python train.py --n_layer=11 --d_model=448 --n_head=7 --n_kv_head=7 --head_dim=64 --d_mlp=1216 --vocab_size=2048 --activation="geglu" --norm="rmsnorm" --norm_place="peri" --norm_eps=1e-05 --positions="rope" --rope_base=38200.0 --rope_fraction=1.0 --qk_norm=false --attn_scale=0.125 --bias="none" --tie_embeddings=true --parallel_block=false --extras=["capped logits"] --init="trunc" --init_std_qkv=0.0225 --init_std_o=0.0048 --init_std_up=0.0225 --init_std_down=0.00292 --optimizer="muon_variant" --lr=0.00936 --lr_mult_down=1.5 --beta1=0.95 --lr_head=0.0141 --grad_clip=0.5 --warmup_steps=200 --schedule="wsd" --decay_fraction=0.596 --decay_shape="linear" --final_lr_fraction=0.0 --batch_tokens=65536 --seq_len=1024 --doc_mask=true --train_tokens=530800000 --steps=8100 --dataset="wikipedia_en"
MLP neurons of a small language model. Each row is named by its layer, matrix (gate and up: input weights) and neuron, and shows model dimensions 384-447. Each number is 50 + 10 x the weight over its row's rms, rounded and kept within 0 to 99. A neuron's up and down rows have the sign that makes its largest values positive.
After each neuron's rows, "fires on" lists the tokens most often at its 100 highest values on Wikipedia text that the model never trained on.

L4.gate58:58 52 38 55 44 46 44 54 47 57 50 50 20 40 17 53 41 32 44 45 59 61 49 49 46 52 44 45 44 37 39 48 68 38 42 56 44 50 52 48 72 44 50 57 38 42 42 33 35 51 57 39 35 43 61 62 49 46 41 39 62 48 47 63
L4.up58:49 41 60 50 47 60 57 49 69 38 41 41 52 56 55 39 44 57 48 59 47 42 52 28 50 60 51 69 50 54 61 61 37 52 36 27 36 46 56 58 51 47 59 55 38 66 46 45 55 49 41 57 53 35 49 67 31 45 54 43 37 60 46 50
fires on: "pp", "per", "ri", "ts ", "Rel", "ld "

L4.gate1202:50 54 52 64 57 50 41 50 45 52 53 34 38 42 32 49 55 47 41 48 53 46 44 57 50 52 42 43 61 54 42 66 45 34 26 35 47 38 49 47 28 37 54 59 62 68 48 48 62 70 69 53 82 49 54 47 54 60 48 55 38 20 54 51
L4.up1202:56 41 48 49 74 40 54 49 49 42 54 34 41 58 44 49 65 58 50 47 86 48 47 49 41 50 62 31 57 45 44 68 55 28 45 58 38 35 57 60 60 49 44 37 59 38 35 46 62 55 67 42 63 64 52 51 55 60 38 51 57 40 58 34
fires on: "bro", "Bro", "A", "fa", "y", "ö"

L3.gate842:52 62 22 44 44 61 72 44 61 61 48 59 46 30 37 42 45 36 79 49 57 30 49 65 67 57 54 56 42 57 57 51 40 48 56 49 41 33 54 70 61 32 47 52 44 56 49 55 71 34 49 31 41 55 58 61 52 56 47 45 52 62 47 44
L3.up842:56 39 43 61 43 51 39 51 52 54 47 59 40 49 45 66 47 43 65 45 34 47 31 50 77 60 45 59 55 58 58 60 42 43 64 45 47 50 52 48 40 39 40 44 54 44 33 41 46 41 31 56 45 45 62 60 38 50 33 62 48 49 58 55
fires on: "18", " ", "ity", "family ", "politic"

L5.gate804:58 48 70 52 57 34 68 27 53 66 55 41 51 44 45 60 62 56 66 48 49 46 39 53 51 48 53 29 62 45 38 42 48 51 45 55 51 45 64 55 83 44 57 47 42 48 56 63 46 57 55 19 59 43 63 58 43 53 53 40 64 64 38 52
L5.up804:60 63 48 56 45 43 53 63 48 45 50 54 63 48 27 57 59 42 43 45 71 37 57 56 58 61 53 59 46 53 57 25 59 60 57 32 46 31 62 61 43 47 50 66 32 51 76 55 61 54 39 42 39 57 39 73 57 34 39 40 43 56 33 44
fires on: "man", "on", "ist", "end", "Man", "l"

L4.gate731:55 57 58 48 33 63 73 67 47 46 58 31 52 55 45 41 60 48 44 41 62 54 68 23 44 61 44 47 52 36 57 46 47 37 56 29 44 44 70 56 69 57 39 63 46 39 59 41 54 44 57 56 50 73 49 38 48 45 52 49 49 50 50 51
L4.up731:64 51 46 69 41 55 46 64 46 39 50 52 54 58 53 53 56 53 50 59 60 63 46 53 62 50 53 58 55 47 56 33 44 34 64 79 58 53 37 56 28 62 60 59 26 58 38 53 62 37 39 56 58 47 61 39 34 34 53 54 34 46 50 51
fires on: "ash", "oh", "ah", "at"

L4.gate599:34 41 59 44 47 61 59 43 51 55 50 46 52 40 64 48 49 63 64 54 47 54 48 57 58 50 56 65 52 55 35 52 35 52 60 39 67 64 47 47 38 55 48 74 60 54 65 50 28 57 64 58 57 55 43 68 34 57 30 29 53 47 49 65
L4.up599:59 43 35 51 38 50 51 43 62 66 50 37 33 44 54 43 38 44 59 40 57 55 59 57 49 50 44 72 49 32 17 45 62 46 43 58 55 49 60 29 53 41 46 57 74 45 73 65 43 58 52 47 42 31 54 49 59 55 43 47 41 63 49 48
fires on: "–", "0 ", "0", "/ ", "100"

L4.gate608:39 58 49 42 46 52 60 69 42 40 49 57 47 32 50 38 39 28 31 68 47 62 58 45 48 47 56 56 61 66 32 64 62 57 50 56 58 80 52 43 51 50 63 47 61 48 57 69 38 56 44 57 61 61 57 44 53 32 56 45 56 45 40 68
L4.up608:53 59 48 41 54 51 36 47 60 52 62 48 56 21 47 39 53 30 41 55 40 44 58 37 54 60 56 54 56 48 34 55 47 38 54 54 50 82 44 44 46 42 46 40 45 39 55 47 49 42 55 58 45 53 37 61 51 52 30 62 68 61 48 39
fires on: "and ", ", "

L5.gate295:60 49 49 55 63 44 57 45 61 36 47 57 41 39 42 34 64 59 59 49 51 44 50 31 58 52 62 32 66 55 53 57 55 43 50 47 48 39 44 56 39 63 57 53 48 50 37 56 77 55 64 49 51 60 42 26 50 39 53 61 49 56 62 52
L5.up295:44 42 36 31 46 47 37 45 32 51 49 50 62 41 39 33 50 50 40 34 63 51 53 36 56 58 49 50 48 58 46 61 59 60 50 53 35 55 61 34 59 51 52 38 35 50 46 56 61 65 35 41 37 52 66 47 45 62 55 59 47 57 54 58
fires on: "develop", "provid", "Govern", "ess", "produc", "ay"

L3.gate799:49 51 46 37 68 29 47 41 56 59 53 59 32 54 58 61 53 51 45 49 58 33 42 64 57 34 39 45 64 78 41 50 58 67 51 54 64 57 46 59 68 54 47 53 44 37 53 67 40 67 43 45 63 53 43 47 52 50 76 53 65 44 50 29
L3.up799:53 59 58 51 38 48 50 57 46 53 37 53 40 45 36 53 80 43 66 68 40 40 55 46 63 45 38 53 41 34 43 55 49 42 45 57 43 58 50 86 42 54 59 57 41 67 61 58 55 51 40 48 48 63 47 49 61 49 53 44 45 54 51 33
fires on: "man", "Man", "is", "The", "il"

L7.gate418:41 50 66 66 44 56 55 35 46 42 37 69 46 45 53 26 43 39 64 60 71 47 30 68 48 39 46 30 68 57 58 58 51 45 54 38 52 57 46 53 45 45 40 40 52 53 49 59 22 56 39 37 47 39 28 38 36 56 49 33 47 48 56 52
L7.up418:54 63 55 64 48 55 51 50 65 46 50 60 66 50 33 69 40 46 63 45 60 44 46 49 55 44 53 42 64 44 58 51 46 47 34 36 52 61 53 40 57 39 40 46 39 43 51 32 41 59 28 52 43 48 33 50 48 51 43 33 65 62 41 45
fires on: "ed ", "published ", "released ", "held ", "built ", "since "

L7.gate737:52 56 35 62 44 42 32 59 48 52 45 50 36 55 49 41 39 49 47 64 52 67 35 56 39 47 58 38 49 48 63 58 51 56 39 45 48 32 58 38 53 44 42 46 56 42 50 59 47 19 62 45 49 51 59 63 38 54 50 54 38 51 66 55
L7.up737:52 40 46 34 40 42 64 41 37 34 48 49 45 39 63 49 52 49 71 67 49 52 61 61 54 42 60 38 55 52 54 63 49 54 55 54 54 46 47 35 58 50 63 54 61 80 49 56 48 51 72 40 37 54 48 46 37 29 54 61 40 62 62 55
fires on: ", "

L7.gate526:51 77 47 60 52 55 53 51 39 56 42 48 46 39 43 49 39 52 67 53 48 61 60 46 31 37 62 63 43 43 52 55 49 49 62 39 62 58 58 40 59 58 54 56 72 38 54 56 69 41 67 45 58 64 59 60 50 71 50 49 46 45 65 57
L7.up526:50 48 65 44 53 74 38 49 35 37 38 52 49 48 57 34 40 44 51 65 54 44 52 41 50 38 54 58 52 57 53 63 46 31 44 53 61 47 66 51 55 61 57 56 54 51 48 45 44 64 47 51 51 43 44 48 63 57 39 59 36 51 60 39
fires on: "| ", ", ", ": ", "US ", "-", "R "

L3.gate445:51 44 37 69 47 40 63 55 48 52 48 57 65 50 47 62 49 39 59 47 38 55 51 63 38 49 51 53 47 43 59 60 72 40 59 35 47 62 59 50 47 55 50 41 55 67 41 50 74 31 56 35 41 44 44 51 53 45 52 53 64 48 53 41
L3.up445:50 61 50 51 60 60 38 37 53 45 47 34 62 49 43 50 31 51 64 40 33 55 60 22 35 50 52 66 57 70 57 42 38 30 55 60 53 52 29 59 44 51 41 56 31 38 34 41 39 46 62 47 53 51 52 69 65 46 56 60 39 44 45 37
fires on: "and", "od", "ild", "ber", "ong", "child"

L3.gate76:38 53 47 27 59 62 50 58 54 52 57 30 46 62 42 64 52 47 52 59 56 34 55 40 49 40 56 59 51 46 64 51 48 64 41 48 57 53 38 48 44 52 44 48 52 49 42 46 55 40 58 59 46 40 49 46 52 36 53 44 61 48 45 35
L3.up76:42 60 57 43 44 53 36 55 48 56 51 44 26 49 63 51 56 63 60 75 37 51 59 62 44 54 51 59 37 44 66 51 62 55 52 50 41 40 52 54 34 54 42 51 59 37 47 53 60 58 47 50 40 36 45 55 60 60 49 59 52 49 57 35
fires on: "ov", "ev", "af", "ain", "US ", "op"

L3.gate412:39 66 46 50 42 52 66 39 51 45 49 39 23 49 53 58 57 51 45 58 34 32 62 59 43 57 48 50 56 59 36 58 39 64 48 40 51 61 53 26 33 40 60 50 58 38 63 48 14 55 66 56 40 44 45 61 42 35 54 39 52 41 35 37
L3.up412:49 46 38 61 62 59 55 55 59 52 58 41 50 59 74 56 47 54 61 58 39 44 60 55 55 63 51 55 58 49 39 50 54 38 53 46 67 67 27 45 45 41 53 40 44 33 55 57 42 62 43 42 45 40 76 66 38 45 37 59 60 48 40 43
fires on: ".", "–"

L4.gate364:36 49 40 56 44 30 46 45 62 54 55 47 57 66 55 72 43 51 46 45 36 44 49 55 48 63 43 39 57 47 66 59 69 72 57 41 54 42 52 49 37 17 60 70 37 51 32 41 48 66 44 54 58 63 54 47 59 58 60 71 39 57 37 33
L4.up364:44 30 48 64 42 52 53 51 45 30 49 50 36 31 50 53 55 61 49 46 28 31 61 48 61 65 37 40 63 46 52 63 18 31 72 44 36 70 51 52 47 58 63 49 37 33 47 58 50 44 63 65 59 54 48 26 38 56 51 57 48 31 52 55
fires on: "sc", "u", "il", "im", "and", "Sc"

L3.gate250:49 50 46 53 48 57 53 47 52 53 71 41 62 54 46 63 57 61 72 31 44 36 57 46 52 55 47 56 46 42 41 48 46 47 54 44 65 58 46 51 39 35 38 66 55 48 46 58 54 49 61 47 50 57 65 65 59 52 55 49 44 56 58 37
L3.up250:51 42 61 57 47 45 45 46 40 44 33 50 47 57 49 63 42 54 51 29 35 26 43 35 58 62 53 51 41 55 41 45 52 49 47 56 40 65 50 57 25 44 56 61 34 33 48 59 58 46 45 43 59 43 59 45 46 52 40 68 48 49 44 44
fires on: "| ", " "

L5.gate890:71 57 56 47 52 54 60 47 48 37 44 56 41 52 64 44 55 60 46 52 41 59 51 64 52 61 60 43 58 48 50 45 56 72 61 41 41 54 41 30 17 48 68 55 43 56 52 59 33 57 50 38 60 49 63 43 52 56 43 61 55 31 43 66
L5.up890:52 57 49 46 41 48 60 55 63 52 57 60 40 39 48 45 52 52 64 62 50 30 37 34 53 63 38 36 47 40 42 47 53 48 62 31 55 59 54 53 56 51 56 58 42 22 46 28 52 68 69 64 60 40 51 24 44 68 65 44 52 26 58 41
fires on: "sc", "Sc", "Gl", "d"

L7.gate834:44 53 65 57 49 42 57 52 52 39 48 57 49 63 54 49 55 50 43 49 52 39 50 52 52 51 68 39 58 61 64 55 57 42 53 52 50 56 42 59 49 48 42 32 55 33 52 37 43 34 55 37 51 68 55 66 46 44 52 58 49 59 67 66
L7.up834:45 50 43 45 34 39 49 27 48 40 69 51 66 46 50 50 44 37 44 58 55 55 65 48 64 52 53 44 39 39 57 60 33 60 59 68 58 39 46 45 40 28 60 56 42 54 43 62 64 58 56 44 41 58 57 47 39 47 53 53 48 32 46 48
fires on: ", ", "January ", "February ", "December ", "October ", "September "

L5.gate392:49 46 48 37 34 56 48 52 59 52 56 54 54 58 59 48 78 63 62 45 41 59 68 26 62 43 55 51 48 59 58 60 62 72 52 53 38 55 60 51 23 43 52 40 50 51 54 34 51 51 28 53 62 41 54 60 55 28 47 44 45 43 57 69
L5.up392:68 32 38 70 59 59 53 59 34 51 55 51 76 50 47 56 51 41 34 52 60 52 67 26 43 50 57 56 65 60 59 22 39 53 64 68 39 45 51 47 41 39 59 58 47 56 39 40 51 39 50 46 59 46 48 39 51 36 71 46 51 45 55 48
fires on: "'", "at"

L7.gate42:56 57 52 50 56 69 49 70 67 50 76 46 53 63 43 40 40 43 55 48 49 42 45 58 46 49 50 57 58 47 51 53 47 34 47 50 51 61 43 47 47 48 39 47 55 46 54 61 54 47 57 46 65 39 41 50 69 46 65 55 60 46 50 67
L7.up42:51 54 50 52 46 60 57 51 61 93 58 61 50 60 46 50 44 52 41 48 48 62 47 62 62 47 54 48 36 34 45 45 61 50 33 61 45 53 54 68 49 41 46 41 54 49 41 36 47 46 47 55 54 41 52 63 56 42 51 50 58 71 53 25
fires on: "F", "f", "kn", "emb", "memb", "amb"

L7.gate632:44 54 58 49 50 31 72 49 49 40 47 50 53 51 48 51 49 35 52 69 51 50 50 48 47 43 50 65 33 45 52 64 74 39 47 61 53 28 54 44 68 55 27 36 40 61 46 56 42 71 53 37 50 61 39 34 51 56 57 48 61 67 43 51
L7.up632:71 59 51 62 48 38 56 38 40 53 60 68 49 64 40 39 42 66 45 71 35 49 44 54 50 52 41 58 49 44 61 50 48 56 57 62 61 47 56 33 72 50 42 46 30 64 50 70 53 59 70 34 51 31 54 45 60 48 55 59 61 34 60 61
fires on: "the ", "th ", "and ", "s ", "as "

L7.gate604:63 66 48 54 47 45 47 58 54 43 56 54 56 51 40 31 36 74 43 61 45 60 67 64 43 38 38 56 45 53 47 42 32 56 66 46 52 48 47 50 72 63 57 69 39 62 49 55 47 46 43 62 45 60 66 68 53 50 65 53 49 40 52 48
L7.up604:57 47 67 46 53 67 55 51 40 55 33 68 62 30 53 29 56 46 48 72 52 47 63 57 49 65 55 59 40 65 47 48 63 58 64 42 64 42 43 56 36 62 56 50 45 63 39 39 55 44 40 60 48 51 47 43 71 42 56 48 55 45 48 51
fires on: "| ", "(", "; ", "the ", ", ", "==="

L4.gate202:37 56 47 39 46 34 37 49 57 45 44 66 65 55 42 63 39 39 65 59 49 43 54 48 71 48 43 69 60 42 61 53 59 60 39 59 64 62 43 31 54 46 72 45 64 34 47 65 48 64 67 45 65 55 43 39 44 51 24 68 51 59 49 52
L4.up202:66 48 45 49 69 51 40 44 58 54 51 54 56 42 54 65 59 29 46 45 52 48 60 44 36 71 44 52 54 54 43 53 49 61 39 65 30 53 31 56 59 46 58 50 38 41 64 42 52 44 41 53 64 60 42 55 44 50 63 44 76 59 37 47
fires on: "– ", "-", "ern ", "thern ", ", "

L7.gate323:53 72 46 50 40 50 35 48 45 46 46 57 65 59 59 71 56 49 45 51 44 38 53 46 60 56 41 37 46 58 58 35 40 44 71 56 45 47 54 53 49 61 49 59 47 63 55 41 48 46 57 52 59 49 50 64 51 42 55 36 60 48 60 47
L7.up323:53 42 68 47 57 38 45 46 61 48 50 41 62 43 47 69 60 39 55 44 52 49 43 59 57 74 38 49 41 60 32 32 34 48 60 58 61 60 46 42 44 42 40 61 54 42 41 54 48 36 55 49 65 38 50 59 51 39 36 58 51 42 51 39
fires on: "| ", ".", "4 ", "53", "' "

L7.gate398:60 50 40 62 43 52 57 62 59 46 60 60 48 43 58 64 37 55 39 55 41 41 42 50 60 66 67 55 56 49 48 63 49 64 51 58 44 37 60 55 52 49 70 63 52 40 57 41 60 46 45 64 43 50 44 47 41 55 49 42 60 50 34 46
L7.up398:47 57 45 69 55 36 45 61 38 69 49 47 43 61 31 41 41 38 46 61 42 57 60 59 52 49 65 59 61 59 37 57 61 70 42 30 40 38 36 34 44 54 60 49 47 53 58 45 36 44 36 43 45 57 57 55 51 37 22 61 45 50 49 39
fires on: "st", "re", "St", "12", "struc", "ap"

L5.gate865:52 60 33 58 51 60 40 49 50 48 61 44 59 44 46 66 52 61 40 64 67 63 41 34 55 44 51 46 44 50 52 69 47 41 59 59 64 40 78 52 48 42 65 49 71 63 51 57 50 44 46 51 54 56 49 61 73 45 50 47 53 47 58 45
L5.up865:55 58 59 63 43 47 54 68 64 44 43 54 67 44 69 60 54 57 60 41 56 56 49 44 57 49 47 55 43 52 51 30 42 51 67 72 68 40 52 62 42 39 42 55 48 47 56 71 58 56 59 49 50 60 56 42 40 44 53 57 43 66 45 56
fires on: "o", "Wh", "Qu", "Ro", "u"

L3.gate79:60 40 46 48 51 38 53 47 45 59 44 47 50 51 60 37 59 59 46 61 41 45 55 46 45 22 51 53 62 46 46 56 57 55 47 39 38 47 60 51 45 64 74 44 47 69 48 49 41 53 55 42 58 36 67 55 41 47 62 43 40 46 58 54
L3.up79:52 59 45 59 61 45 45 47 47 49 45 41 54 47 42 61 50 52 37 58 46 43 44 28 57 36 53 57 48 54 46 59 45 49 61 57 59 42 62 50 51 49 51 36 45 38 47 44 60 64 43 46 59 45 42 66 61 41 65 54 61 44 41 37
fires on: "ow", "ost", "and", "n", "ever", "at"

L7.gate1059:44 59 46 48 57 54 34 62 55 39 51 68 46 72 48 48 52 36 58 40 66 49 21 47 63 57 61 28 68 45 52 41 39 66 56 33 61 65 48 48 67 34 44 29 42 54 40 44 47 57 54 50 61 42 58 38 43 42 62 58 61 38 42 41
L7.up1059:50 53 55 49 56 66 38 59 47 53 52 49 49 47 34 57 41 35 43 52 45 54 39 44 44 42 56 48 55 36 45 54 58 53 34 31 50 59 41 50 35 50 46 52 61 46 66 60 64 60 50 52 64 57 38 41 49 61 46 43 44 61 50 37
fires on: "located ", "ed ", "ated ", "based ", "held ", "found "

L3.gate261:59 57 63 52 40 48 41 47 61 60 35 51 54 56 58 49 50 46 57 44 43 47 52 40 42 50 42 58 59 38 49 35 43 45 58 65 56 77 58 55 55 44 58 57 51 58 42 48 59 35 36 65 34 50 75 51 67 63 36 44 53 55 55 52
L3.up261:55 61 66 45 47 31 42 62 43 43 36 41 55 43 69 37 47 42 71 40 46 32 48 38 42 58 35 55 63 40 52 51 45 54 52 49 39 85 33 56 48 58 63 51 31 46 46 51 64 52 59 63 55 50 67 53 58 50 47 50 49 56 43 52
fires on: "| ", "- "

L4.gate502:43 60 30 35 61 46 51 63 47 49 48 53 67 61 48 37 39 57 46 57 47 59 32 36 50 65 41 36 48 46 63 51 52 63 34 47 54 88 30 39 47 55 35 45 52 44 39 52 56 31 55 54 36 46 55 55 58 60 57 48 49 42 73 47
L4.up502:67 45 56 28 48 48 59 45 41 50 67 46 45 36 52 48 52 47 52 45 26 43 55 57 45 57 39 54 49 55 59 57 47 67 67 23 65 78 78 38 52 58 24 58 58 43 45 49 31 43 43 39 39 38 49 46 65 46 56 44 41 47 61 46
fires on: "Z", "Em", "X"

L5.gate842:29 58 55 42 61 66 45 49 61 41 67 56 62 54 27 48 50 36 39 58 47 44 59 53 39 65 45 46 49 49 37 35 52 54 50 59 45 53 44 54 57 56 47 56 55 49 55 48 55 40 47 47 63 57 42 44 56 46 48 56 64 30 52 48
L5.up842:53 65 49 62 68 47 40 51 49 44 60 49 50 49 46 46 51 38 32 31 56 50 54 51 43 46 45 55 34 49 37 51 54 47 36 59 48 44 37 48 70 57 60 52 40 33 41 58 50 53 43 47 52 57 41 60 53 48 35 48 65 47 61 53
fires on: "For", "for", "announ"

L3.gate857:41 60 39 39 48 35 49 53 61 58 39 60 33 58 53 35 48 56 41 54 51 49 61 50 41 63 43 65 48 37 44 61 46 65 29 62 53 45 60 64 34 36 64 51 54 46 34 57 39 47 50 45 67 60 39 70 57 55 47 40 58 50 46 45
L3.up857:55 45 58 40 49 30 49 57 63 54 45 35 42 58 35 38 58 46 35 71 61 58 46 68 60 71 53 37 58 61 42 53 55 53 48 41 31 43 66 54 41 45 56 55 39 70 41 42 46 50 58 55 51 57 45 68 33 44 44 50 51 71 47 37
fires on: "ond", "co", "ost", "on", "post", "]"

L4.gate1208:35 25 51 38 49 58 59 45 33 43 42 37 50 25 46 35 66 62 45 75 51 36 52 38 43 47 43 49 40 48 81 57 49 54 39 51 56 41 55 45 38 46 47 66 61 73 44 57 42 47 45 48 40 58 43 41 65 58 59 47 41 49 67 54
L4.up1208:53 46 61 31 67 52 55 34 53 45 34 36 50 16 52 51 61 54 44 56 39 45 40 43 41 58 37 45 42 51 52 53 67 59 44 35 35 75 69 30 46 49 48 67 51 71 46 58 48 56 53 37 49 38 50 50 49 39 45 40 43 58 49 49
fires on: "Z", "Am", "X", "Em", "]", "F"

L7.gate301:29 55 47 61 29 37 52 48 63 45 42 51 45 61 41 57 43 60 47 49 25 43 31 59 54 53 65 53 53 62 52 48 45 43 38 52 42 48 59 46 40 41 36 40 40 54 50 57 47 48 57 55 42 60 42 39 39 46 60 30 39 54 46 32
L7.up301:73 53 34 38 40 48 54 41 57 48 47 56 42 51 66 62 54 51 48 38 56 51 66 63 48 66 61 30 48 43 68 36 44 46 33 45 54 49 63 18 38 67 50 45 51 70 50 46 62 41 43 67 57 36 51 58 37 44 48 69 52 66 62 61
fires on: ")", ", ", "February ", "September ", "career"

L7.gate1054:56 39 62 57 61 48 62 65 61 40 61 56 40 50 33 51 44 34 39 46 50 52 65 54 51 67 52 60 47 51 39 40 47 43 55 64 34 48 56 62 48 57 35 50 56 55 50 46 58 46 67 55 48 69 35 44 49 53 40 48 67 48 64 44
L7.up1054:69 45 75 43 56 49 35 55 66 29 61 47 65 31 55 54 59 57 43 48 49 63 61 53 48 51 57 43 45 38 67 57 53 54 54 44 45 51 47 53 47 42 39 49 52 51 57 37 59 44 63 51 45 45 54 78 67 62 44 36 71 57 47 54
fires on: "cre", "us", "Stre", "re", "for", "ste"

L5.gate787:58 44 35 68 37 45 47 58 67 63 50 56 40 54 53 44 49 34 49 39 56 44 65 48 53 42 41 61 39 63 68 53 46 53 58 46 43 36 62 64 54 26 49 54 57 55 59 44 51 55 69 47 44 46 48 46 26 44 55 45 52 43 56 57
L5.up787:53 40 59 41 49 47 45 56 51 40 42 56 33 47 56 39 41 69 55 61 52 62 52 58 66 58 48 51 55 65 49 43 41 51 60 79 31 42 56 51 56 55 50 50 42 46 36 57 37 56 39 49 57 61 53 45 60 51 57 61 33 53 51 58
fires on: "| ", "s ", "0 ", "(", "sur", "|"

L3.gate681:50 57 36 47 45 61 48 49 27 46 45 43 53 50 44 54 38 44 53 47 70 45 47 45 56 64 74 42 51 62 55 45 47 40 52 46 54 63 46 54 52 50 26 41 55 64 47 38 41 49 73 37 39 54 43 33 63 54 58 62 55 44 41 57
L3.up681:46 54 47 62 38 66 60 54 61 40 36 47 39 57 48 51 41 62 41 49 49 56 55 37 40 64 64 56 52 62 43 36 53 50 62 48 71 41 38 65 61 56 45 56 39 50 46 52 18 40 59 53 47 55 60 44 54 43 59 57 48 44 64 44
fires on: "od", "ol", ": ", "and"

L4.gate141:49 56 44 54 38 53 41 46 60 62 46 64 61 48 62 50 47 46 33 64 62 50 64 54 35 40 69 47 58 59 72 47 41 53 47 51 49 75 41 31 48 30 44 42 59 55 53 48 55 60 66 33 43 46 30 29 41 64 39 57 40 49 54 33
L4.up141:52 65 59 47 52 27 42 59 36 51 28 57 43 57 46 51 41 44 62 46 41 54 43 66 49 41 38 57 46 56 45 56 31 45 59 65 42 43 66 42 41 36 41 49 40 51 47 62 44 66 70 67 60 49 51 58 41 54 59 62 40 33 45 64
fires on: "N", "|", "Y", "| ", "Gu"

L4.gate917:54 57 48 34 50 36 49 58 60 46 66 43 48 45 39 64 51 60 69 46 54 34 53 46 48 49 43 42 56 54 52 55 35 56 39 43 67 63 51 61 47 24 47 43 53 25 48 55 72 64 58 60 67 50 52 41 50 37 35 47 40 66 43 58
L4.up917:59 67 64 52 44 32 52 70 40 41 60 39 54 49 32 58 39 46 37 47 37 59 49 45 55 49 61 47 56 45 60 44 48 52 59 56 49 62 43 46 57 45 59 36 36 32 68 72 60 54 51 51 62 57 39 48 41 46 47 42 45 58 45 49
fires on: "this ", "This ", "| ", "uc", "ul", "dr"

L4.gate999:57 60 46 56 54 54 64 25 45 41 48 63 61 66 68 48 63 62 57 62 46 38 49 62 52 46 56 55 62 57 42 54 55 58 46 46 35 65 19 59 45 54 64 62 72 60 47 58 42 49 60 45 36 47 33 38 39 43 39 48 69 38 40 55
L4.up999:37 54 49 53 55 45 33 31 62 44 57 44 71 40 55 52 42 57 66 64 51 49 54 48 53 45 50 62 63 58 40 53 47 51 54 52 47 75 29 59 66 54 50 39 67 48 39 60 33 68 56 47 62 52 43 59 24 30 29 43 52 51 42 61
fires on: "–"

L5.gate740:32 50 33 39 51 61 41 29 56 42 60 34 37 45 41 56 41 48 51 48 47 48 39 61 70 61 42 73 43 48 60 58 56 34 53 41 51 45 75 50 57 54 48 73 76 41 67 40 52 46 45 60 51 59 48 71 49 56 47 54 55 55 37 60
L5.up740:60 49 55 71 51 55 44 56 54 39 64 62 58 54 55 62 63 41 60 66 53 50 36 32 55 59 48 59 44 66 43 36 63 51 60 37 58 51 41 57 56 32 46 58 40 53 42 42 68 63 60 54 52 67 55 58 49 54 55 50 43 34 40 42
fires on: "em", "Bar", "Ro", "A", "u", "ep"

L3.gate55:34 50 68 72 47 37 46 48 52 60 58 45 50 39 44 49 76 63 41 51 52 54 42 45 69 30 71 44 50 40 54 41 52 55 49 58 49 57 56 43 42 33 56 73 49 56 50 54 42 53 34 50 50 44 57 46 38 67 42 62 54 51 47 49
L3.up55:34 42 56 53 32 26 48 47 29 56 44 53 49 50 57 57 72 38 46 40 59 37 55 45 55 51 39 52 44 41 55 52 54 50 43 46 59 51 44 48 39 32 41 57 53 39 41 57 49 69 37 51 73 44 62 66 49 38 57 45 60 61 50 54
fires on: "olog", "Spec", "spec", "ies", "ym"

L4.gate643:44 45 64 29 55 51 49 47 29 51 56 45 55 27 39 51 47 52 49 55 54 52 61 47 58 50 66 60 59 64 44 53 67 52 54 44 76 53 65 45 29 80 38 52 50 67 55 44 49 57 49 59 43 58 44 40 58 46 41 40 61 60 54 54
L4.up643:52 40 58 42 42 67 51 44 35 44 53 29 44 27 62 49 46 53 62 58 52 39 33 54 48 54 44 46 55 29 47 69 43 57 42 52 43 47 45 32 40 62 45 57 47 59 45 54 58 66 45 55 44 40 57 39 63 59 37 48 51 57 67 34
fires on: "ov", "Russi", "wom", "v", "Wom", "ev"

L7.gate1095:45 48 46 43 46 42 40 41 35 39 68 48 38 34 48 47 56 65 65 66 58 74 48 64 52 38 40 57 41 51 45 68 53 62 61 33 53 66 51 45 57 46 47 66 64 52 48 39 59 49 41 50 61 68 67 56 42 40 52 46 51 41 61 52
L7.up1095:45 53 57 46 54 57 45 51 44 54 68 67 56 33 46 48 64 69 46 49 58 49 41 64 43 60 55 71 50 57 47 38 62 30 60 55 48 48 57 34 49 57 32 64 47 57 45 49 52 50 43 30 59 43 51 52 40 50 40 58 59 67 50 38
fires on: "| ", "), ", ", ", "a ", "an ", "si"